python train.py --hidden_size=512 --optimizer="muon_variant" --batch_tokens=131072 --max_seq_len=512
MLP neurons of a small language model. Each row is named by its layer, matrix (down: output weights) and neuron, and shows model dimensions 352-447. Each number is 50 + 12 x the weight over its row's rms, rounded and kept within 0 to 99.
After each neuron's rows, "fires before" lists the tokens most often just after its 100 highest values on Wikipedia text that the model never trained on.

L2.down208:49 64 49 41 51 56 42 53 71 54 53 41 43 47 52 45 72 56 50 48 55 49 62 53 53 46 58 57 23 51 46 50 53 70 49 55 43 51 53 44 48 49 34 50 52 52 39 35 47 55 46 39 61 38 40 41 42 38 69 50 57 51 36 60 40 60 52 47 27 57 55 54 50 40 57 31 57 56 56 63 68 41 63 54 64 46 50 34 36 61 37 75 44 62 34 69
fires before: "\n", " ", " Al"

L2.down946:74 35 44 41 65 51 60 71 57 48 79 59 56 42 44 56 41 59 42 81 53 33 57 57 44 47 58 59 54 47 58 37 56 54 70 59 68 40 29 48 41 51 58 49 24 42 45 32 48 04 73 54 51 45 61 33 59 60 33 58 29 40 73 41 56 49 57 32 58 43 50 40 51 54 54 70 33 37 51 41 48 24 46 58 48 60 53 83 52 49 50 21 51 70 44 53
fires before: "\n"

L4.down588:63 46 41 67 51 58 47 61 65 31 70 62 50 62 49 55 53 39 46 54 47 53 27 62 64 54 41 64 62 45 44 38 38 66 51 30 38 48 49 37 18 56 68 47 30 44 61 54 34 68 58 49 52 63 64 73 73 47 30 36 60 56 56 46 57 52 43 44 41 59 49 56 44 50 39 38 35 61 51 79 41 40 62 32 49 68 41 44 42 72 44 59 45 67 64 62
fires before: "-", "\n"

L4.down496:38 68 50 56 61 44 61 60 75 38 55 45 44 39 46 48 53 72 30 42 36 52 52 64 60 63 60 71 59 29 45 46 34 43 44 53 20 63 47 54 48 43 60 64 55 29 34 70 54 45 64 37 49 52 51 67 79 40 49 36 42 23 48 56 53 48 66 55 58 18 45 52 71 54 61 42 56 52 67 67 65 33 48 46 41 33 64 61 46 45 48 39 39 39 49 57
fires before: "|", "\n", " |", "|---|---|---|---|---|---|---|", "|---|---|---|---"

L4.down1170:33 63 46 42 56 63 23 50 46 57 55 53 62 45 37 48 51 36 70 50 56 46 49 76 66 39 51 50 61 67 59 53 58 57 39 64 59 25 32 46 52 63 66 48 45 67 36 43 41 53 36 46 46 49 31 43 50 55 29 51 64 57 63 52 40 58 75 44 47 42 26 60 49 41 41 49 39 44 57 51 41 68 85 50 44 55 71 57 51 39 43 36 54 58 39 42
fires before: " |", "\n"

L4.down542:57 48 48 59 41 48 49 58 53 63 78 63 37 38 42 29 59 55 35 77 61 42 57 48 22 45 51 64 45 48 55 33 67 54 71 42 56 50 45 53 51 40 54 63 32 43 29 42 40 41 44 29 82 49 57 58 54 57 55 51 56 44 35 31 56 39 35 41 52 58 55 64 58 56 30 52 45 35 44 52 57 48 56 46 60 46 60 66 50 36 27 70 14 67 49 47
fires before: "\n", " of", "In", "|"

L4.down1746:54 59 34 46 63 66 38 78 68 28 41 62 58 51 55 40 56 44 38 42 60 68 68 57 47 36 46 58 67 36 38 53 57 64 53 43 24 50 59 38 40 55 46 52 47 52 62 48 49 65 27 46 47 52 29 36 57 50 64 21 67 46 42 56 56 60 81 45 31 49 56 49 44 54 47 26 37 54 59 40 64 47 61 47 54 45 64 61 51 53 50 41 54 70 52 50
fires before: "\n", "-", "The"

L4.down437:53 41 64 52 60 55 43 65 56 44 55 66 39 35 36 55 99 71 33 51 44 35 35 61 23 43 58 35 63 11 48 32 56 52 44 42 45 59 59 53 38 47 45 55 51 51 41 45 42 40 48 37 52 50 53 36 76 40 24 46 36 21 72 45 53 40 38 59 52 42 58 47 41 35 74 36 44 76 73 42 51 53 52 77 41 53 42 46 49 55 69 30 30 75 51 62
fires before: "|", "\n", " |"

L4.down137:63 53 38 52 64 63 57 38 51 60 73 67 48 65 64 47 40 30 38 49 53 47 59 51 67 45 77 34 47 53 74 52 67 54 37 39 67 67 29 48 63 30 41 62 51 60 45 63 57 41 52 76 65 46 39 64 51 63 50 62 66 68 41 66 64 41 45 33 47 35 45 50 71 37 50 56 23 36 51 52 40 49 46 52 66 48 60 35 48 29 74 61 61 79 38 57
fires before: "\n", " of", "The", " to", " a", "L"

L2.down136:46 66 32 47 59 34 34 36 73 36 37 48 37 29 24 62 41 64 56 32 39 59 44 36 47 55 67 61 46 39 47 53 59 57 38 53 22 44 33 44 50 49 55 65 48 49 53 56 55 32 48 55 59 47 72 49 71 24 39 49 49 55 24 31 36 40 42 47 55 53 55 49 51 37 54 31 31 25 56 55 32 31 40 61 42 55 45 48 54 38 29 50 49 52 59 43
fires before: " |", " -", "\n"

L4.down1070:54 32 43 62 57 40 53 46 64 46 54 58 60 62 48 39 50 57 45 36 47 56 50 40 52 43 47 48 48 63 45 57 36 48 45 54 40 59 50 69 35 35 56 51 59 43 62 41 73 68 60 53 58 53 52 26 51 42 45 55 60 74 49 42 43 50 43 57 56 32 50 62 49 34 72 43 41 53 39 69 64 46 34 52 45 65 56 51 54 47 26 53 59 53 53 63
fires before: "|", " |", "\n", "|---|---|---|---"

L2.down257:76 35 76 52 60 50 51 56 71 49 55 34 55 36 40 58 58 42 36 45 44 56 59 53 36 50 32 59 48 38 22 42 61 45 50 36 53 44 42 42 55 77 56 39 50 67 51 60 55 47 53 49 53 59 56 34 62 46 61 60 49 48 53 48 50 52 45 46 65 56 52 46 64 56 54 62 53 50 54 50 47 53 42 41 59 72 58 49 57 42 54 36 58 55 35 64
fires before: "\n", " ", " Score"

L4.down159:48 51 46 35 55 68 39 52 52 43 66 30 50 47 55 54 47 33 51 51 63 54 37 43 62 46 56 79 33 58 53 36 37 55 51 23 51 63 54 14 53 39 36 58 45 41 38 61 56 43 47 55 39 50 41 66 24 68 51 46 55 49 59 46 62 42 41 51 42 52 48 68 54 58 42 53 36 31 49 45 47 39 29 62 68 68 48 35 63 48 58 57 24 63 66 35
fires before: "\n", "-", "In"